config.toml
n_head = 12
norm_eps = 1e-05
beta1 = 0.93
final_lr_fraction = 0.1
train_tokens = 419600000
MLP neurons of a small language model. Each row is named by its layer, matrix (up: input weights) and neuron, and shows model dimensions 0-95. Each number is 128 + 24 x the weight over its row's rms, rounded and kept within 0 to 255.
Before each neuron's rows, "fires after" lists the tokens most often just before its 100 highest values on Wikipedia text that the model never trained on.

fires after: "st", "C", "ir", " I", " 2", " 3"
L3.up1257 [126  92 135 116  98 141 137 140 125 132 150 126  99 129 138 157 153 138 112 128 121 173 129 187 128 124 195  93 135 114 151 139 157 132 132 104 149 124 113 123 147 132 119 154  95 122 139 122 131 123 122  82 112  78 125 129 150  89 132  75  94 130 103  65 117 112 150 142 185 111 147 155 134 143  99 145 140 159 155 190 148 131  84 119 137 137 128 164 116 125 102 115 154 170 137 152]

fires after: " co", " S", " B", " b", " h", " w"
L2.up203 [107 101 119 139 102 120 136 130 124 104 129 148 118 106 148 135 120 157 125 121  92 112 129 168 159 131 128 112 165 139 167 120 110 128 148 180 139 102 111 104  84 134 141 147 150 140 126 158 162  85  98 142  94 116  85 186 126 117 169  99 134  92 117 116 124 112 139 132 137  79 124 136 120 130 123 119  85 126 139 144 103  99 108 155  87 123 150 150  89 169 113 157 141 140 119 142]

fires after: "li", " V", "ev", "V", "le", "ta"
L2.up662 [126 133 150 135 130  99 145 146 143 142 109  82 159  69 123 158 149 126 144 123  85 139 131 124 133 133  82 143 101 131 146 151 167  82 128 131 126  91 141 120 149 129 134 121 103 128 133 125 148 114 139 129 147 106 175 132 122 128 109 133 135 177  72 118 158 149 178 156 184  90 111 110  96 125  97 146 161 138 147 125 130 151 142 143 107 171 112  94 128 129 111 145  83 114 105 115]

fires after: " Me", " Ch", " C", " P", " Co", " Bu"
L2.up1481 [169 146 128 184 126 107 114 161 121 140 119  97 136 146 119 169 140 159 125 132 159 132 146 132 164 166 129 120 105 137 174 134 120 142 139 127 149 147 153 151 129 139 105 150 129 139 109  96 164 124 141 142 109 107 144 115 103 120 116 114 140 137 128 154  93 102 179 113 135 146 145 148  94 125 140 183 128 133 118 141 111 142 128 123 124 141 184  83 100 148  96 111 106 147 114 153]

fires after: " b", " G", " h", " f", " B", " To"
L2.up773 [ 91 139 107 161 134 183 139  89 132 147 117 125 147 119  99 101 126 138 120 102 135 136 128 133 115 122  91 105 124 159  96 133 145 127 139 122 121 139 170 133 116 157 117 121 175 103 155  92 114 147  91 102 152 119 129 144 136 103 125 119 152 117 118 132 168 142 152 141 104 106 129 129 149 100 146 105 136 144  68 174 157 127 108 108 122 131 128 115 154 146 131 131 118 129 125 125]

fires after: "on", "all", " ", "ut", "l", "al"
L3.up590 [133 134 131 144 149 106 141 122 128  93 135 162  80 153  90  99 125  99 135 143 115 155 146 115 137  99 148 146 104 123 130 130 110 166 180 145 144 128 171 146 126  76 117 114 116 170 165 128 127 103 114 150 118 123 112 118 119 119 137 153 126 154 169 167 159 169 126 110 144 148  90 108 142 105 102 111 135 120 145  73  86 119 143 107  99 113  84 137 141 121 152 131 111 157 140 134]

fires after: "\n"
L3.up419 [165 125 168 107 134 150 125 110 116 148 135 122  84 127 128 172 119 114 107 125 124 147 101  98 117 139 120  82 111 126 137 114 138 123 119 155 152 102 154 135 105 115 138 142 152 139 144 134 125 108 156 130 168 151 101 162 119  95 156 115 114  86 137 123 109 120 171  93 136 164 141 162 129 170 141 148 111 137 144  91 138 116 148 129 116  95  64 130 158 108 116 142 157 116 117 118]

fires after: " F", " A", " H", "la", " f", " O"
L2.up1484 [ 63 131  92 153 146 165 146 106 136 105  99 141 168 127 128 129 112 106 147 111 104 151 136 113 129 169 136 166 149  89 125 155 168 144 192 135 160 123 112 153 134 134 129 136 168 117 130 149 128 140 130 109 107 115 191 114 108 107 145 114 140 111 148 102  93 117 105 103 129  77 125 102 161 123 123 128 150 192  97 141 133 101  98 140 143 158 157  92 104 133 104  95 148 102 113  95]

fires after: " di", " C", "c", "t", " Di", "ut"
L2.up675 [ 99 117 134 152  95 115 135 156 176 139 137 137 145 101 116 104 104 122 122 112 145 126 131 126 129 117 159 168 129 112  79 104 126 118 103 165 156 130  93 148 147 119 136 165 116 162 115 109 119  99 139 133 122 127 146 173 131 148  97 158 137 131 116 116  99 135 107 132 126 139 142 129 156 146 138 133 126  89 139 157 150 140 155 107 142 125 116 128 174  93 137 157 135  73 149 111]

fires after: " G", "G", "t", "all", " Le"
L2.up646 [100 142 164 134 150 121 170 114 103 102 151 122 176 127 139  97 130 131 139 109 125 121 135 130 110  94  86 142 106 181 130 112 121 104 133 131 131 164 125 124  41 134 134 104 117  79 134 106 126 129 159 111 132 156 140 153 104  81 102 138 134 130 123  79  90 142 160 138 141 129 144 127 140 141 153 133 155 110 151 128 116 135 157  96 133 126 103 144 108 131 123 168 161 141 135 103]

fires after: "r", " St", " R", " Dr", "v", " A"
L2.up515 [133 102 114  55 161 151 121 135 144 138 100 125 130 138 182 122 196 114 143 107 139  73 136 134 132  99 138 138 161  78 142 153 110 146 149 131 149 127 179 182 172 167 153 118  92 154 109 179 114 139 139 141 156 160 139 139 138  91 107 147 135 101 146 135 117 130 136 161 148 117 147 132 145 171 126  67  98 123 130 115 130 134 146 127 116 152 133 114 113 143 137  95 139 112 100 106]

fires after: "c", "t", " bo", "ci", "g", "cc"
L2.up434 [133 101 103 127 123 143 141 125 116 160 132 106 138 108 124 155  94 131 105 102 168 125 152  90 191 108 156 120 133 157 130 118 126 148 139 159 141 127 109  96 108 123 117 114 140 177  94 128  67  93 133 131 123 128 149 130 132 151 151 129 124 146  76 119 119  96 101 165 103 128 136 102 161 144 160 142 108 168 117 176  96 168 127 101 100 120 118 124 163  92  85 136 137 141 142 104]

fires after: "c", " ", "A", "D", " O", "C"
L3.up639 [129 135 119 142 129 129 131 126 112 129 110 163 125 124 115 133 137 159 139 117 129 106 167 114 121 127 126 118 107  89  77 149 102 106 154 117 123 136 122 129 120 120 120 143 157 149  90 120 119 127  97 171 113  96 153 154  96 104 161 153 112 138 138  94 147 116 130 134 130 129  90 129 161  92 123 122 160 149  89 106 148 110 162 135 105 116 139 160 146 143 129  86 124 168 130 135]

fires after: " a", " A", " He", " O", " El", " he"
L3.up1386 [116 147  96 115 165 143 145 145  98 103  88 127  95 143 129 101  65 159  93 163 131 157  97 131 105 123 120 131 109 145 133 128 138 129 140  92 160 109 160 169 111 150  88 124 153 146 144 127 131 137  85 144 138 107 176 122 110  94 168 145 114  98 133 104 147 120 138 158 152 139 161 105 159 136 155 130 139 154  93 150 132  91 128 136 135 163 138  67 133 175 128 149  79 153 117 124]

fires after: " po", "la", " B", " V", " lo", " M"
L2.up5 [137 123 103 151 169 132 138 140 140 145 139 116 185 162 138 165 122 106 115 127 121 112 157 139  95 131 129 123 124 124 173 123 134 102 136 116 153 108 154 103 130 143 143 150 114 121 119 114 117 155 121 115 142 116 101 143 182 158 112 112  97 118 135 139 132  97 149 182 130  93 102 151 146 102 136 133 140 122 109 156 109 132 173 145 127 114 178  83 152 135 112  75  80 177 106 134]

fires after: " P", " T", " K", "P", " Ko"
L3.up871 [ 95 130 141 159  95 123 164 185 133 162 101 120 131 130 160 125 131 134 162 107 181  98 131 130 123 155 100  93 146 101 143  86 119  83  94 128 145 163 136  88 117 174 132 154 131 123 113 142  76 125  88  93 123 144  87 135 128 149 109 127 134 158 127 134  90 103 142  89  99  84 153 145 138  86 116 170 113 121 145 122 157 131 131 102  72 128 176  94 156 148 165 111 102 137 146 139]

fires after: " H", " g", " M", " Qu", "B", "M"
L2.up746 [120  81 128 150 140 139 122 126 110  95  61 122 108 165 160  80 124 109 122 175 123 170  98 128 169 128 114 141 156 112 147 140 152 148 159 117 125 121 122 137 148  92 106 132 132 121 103 119 123 173 127 103 100  84 133 131 135 106 123 166 155  99 102 109 160 132 135 117 123 122 177  70 133 122 144 149 147  88 133 138 116 145 115 120 152 128 136  92  93 130 149 120 130  84 105 125]

fires after: " V", " C", " P", " imp", "P", " p"
L3.up736 [109  62 120 129 134  98 149 144 120 151 107 151 173 159 170 187 128 122 160 117 135  80 138 159 130 151 113 142 117 127 133 151 128 142 109 153 170 149 141 139 105 118 134 156 144 148 136  98 151 134 137  96 132 141 111 152 137 114 142 106  97 120  68 147  96 155 154  98 164 102 109 166 146 126  87 153 124 165 140  97 189 139 152 133 100 100 161 110 113 111 159 130 118 155 126 144]

fires after: "\\", " Ch", "ch", " C"
L3.up58 [134 105  99 151 132  86 163 103 119 178 141 102 124 135 143 121  90 123 104 124 124 129 121 108 170 176 132  97 127 154  99 126 136 136 102 129 130 122 130 154 110 118 130 154 133 108 121 103  90  95 131 120  99 109 160 166 125 166 109 163  65 183 107 115 136 105 139 134 129 112 136 122 107  77 151 155 118 128 141 149 111 106 137 121 109 110 154 106 111 150 114 107 130 148 123 113]

fires after: " D", " St", " R", " V", "app", "D"
L2.up297 [154 121 139  92 125 151 100 126 100 139  93 156 141 104 141 129 168 128 120 114 121 113  96 123 123 111  59  58 160 117 127 135 117 167 135  98 127 127 149 134 124 111 127 128  83 120 127 126  95 117 153 116 119 142 116 146 147 156 142 147 103 116  73 166 148 207 146 177 140 107 128 131  99 140  70 128 123 120 133  91 125 145 124  96 132 133 113 130 111 106 174 106 171 152 142 118]

fires after: " M", "l", "emb", " Ma", " B", "al"
L2.up407 [103 130 149 164 138 150 147 125 134 131  90 160 165 151 112  79 139 161 135 130 113 121 106 121  77  98 149 154 117 145  89 117 105 139 167 104 136 161 128 140  96 153 141 155 137 160 189 119 103 172 119 119 158  93  92 147 154 116 154 126 134 115 138 163 153 107 120 128 182 121 139 102 119 124  84 149 163 145 123 116 105  93 125 122 124 133 140 125 147  88 156 115  63 145 118 111]

fires after: "\n", "=="
L2.up1474 [151 112 133 100 125 106 127 105  94 124 148 120 106 124 139 137 130  86 105 121  66  96 132 150 129 100  94 144 126 113 119 133 121 151 145 178 124  72 130 145  98 141 149 130 118 149 149 144 174 164 124 157 147 126 137 129 101  90 152 142  83 112 130 119 100 125 123 116 139 169 147 132 123 126 119 120 140 108 132  93 126  95 111 135 101 112 136 133 130 140 109 129 111 143 120 142]

fires after: " Lo", " of", "w", "lo", " La"
L3.up1039 [135 166 151 137 117 143 129 112 107 111 108 118 128 122 113 124 152 112 104  97 107 141 158 141  99  90 155 136 128 142 116 145 143 124  96 173 156 172 179  98 134 138 158 127 157 112 117 136 143 116 128 159 140  81 128 111 136  85 173  99 146 124 140 138  90 117 127 105 116 106  90  86 160 144  98 135 132 148 167 147 120  95 121 124 129 173 148 145 150  55  83 137  91 142 123 130]

fires after: " P", " p", " re", "mp", " T", "t"
L3.up447 [148 156 122 124 109 137 145 129 120 137 138 159 153 136 106 128 123 135 120 124 105 109 129 125 178 135 106 110 139 145 146  61 117  97 110 123 142 160 172 110 116 130  82 136 160 129 153 129  74 109 127 113 103 145 101 116 120  95 144 126 136 120 110 108 106 138 149  98  70 108 113 185 166 114 124 136 157 152 130 130 133 113 150 100 100 113 170  90 150 100 138 121 164 155 109 145]

fires after: " G", " P", " Sa", "e", " F", "G"
L2.up303 [ 72 120 126 115 132 151 158 125 111 175 108 114 167  94 130  85 101 104 133  80 145 117 125 151 136 130 123 112 126  97 154 137 131 138 119 139 183 118 142 120  89  43 112 118 119  96 109 169 140 123 125 138 100 148 107 183  88 132 168 132 124 125 128 102  98 130 142 145 118 136 110 111 150 134 115 145 120 131 152 149 120 170 137  90 126 145 136 124 129  78 124 139 135 129 116  74]

fires after: " I", " V", " F", "N", "C"
L2.up156 [121 133 153 160 132 121 144 130 136 143 141 167 148 102 125 121 105  97 105 136 105 136 124 145 139 129 146 125 121 129 128 121 163 117 108 103 176 165 121 113 135 123 128 107 138 142 137  66 123 101 134  67 123 118 140 163 167 143 121 126 161 162 118  89 119 148 147 131 115  78 151 124  72 128 120 102 173 124 112  98 172 119 108 159 149 117 130 142  99 136 113 164 138 184 124 126]

fires after: " Lo", " lo", "l", " B", " f", " Ro"
L2.up1355 [ 74 165 119 106 138 138 129 157 124 145 131 146 155 139 129 134 123  79  91  83 146 110 145 113  95 127 111  95 136 161 132 127 102 158 149 134 145 136 145  70 157 142 145  94 156 147 141 131  79 149 137 115 152 117 120 130 143 111 149 107 131 109 122 151 148 122 116  95  98 101 124 106 114 104 136 136 146 138  99 162 130  76 120 122 139 142 153 144 137 102 147 129  91 152  98 140]

fires after: " H", " |", "H", " Da", " A"
L7.up798 [104 168 148 139 138 103 121 116 110 115 158 137 134 134  94 122  66 107 142 162 118 118 134 130 123 106 115  89 136 127 109 108 158 111  94  97 167 116 116 122 136 123 105 105 149 181 126 128 153 130  78 142  67 112 118 150 123 122 202 154  88 100 180 118 160 133 143 138 113 119 135 118 119 156 116 130 112 157 111 110 138 123  98 137 127 134 115 100 141 185 106 104 131 129 167 121]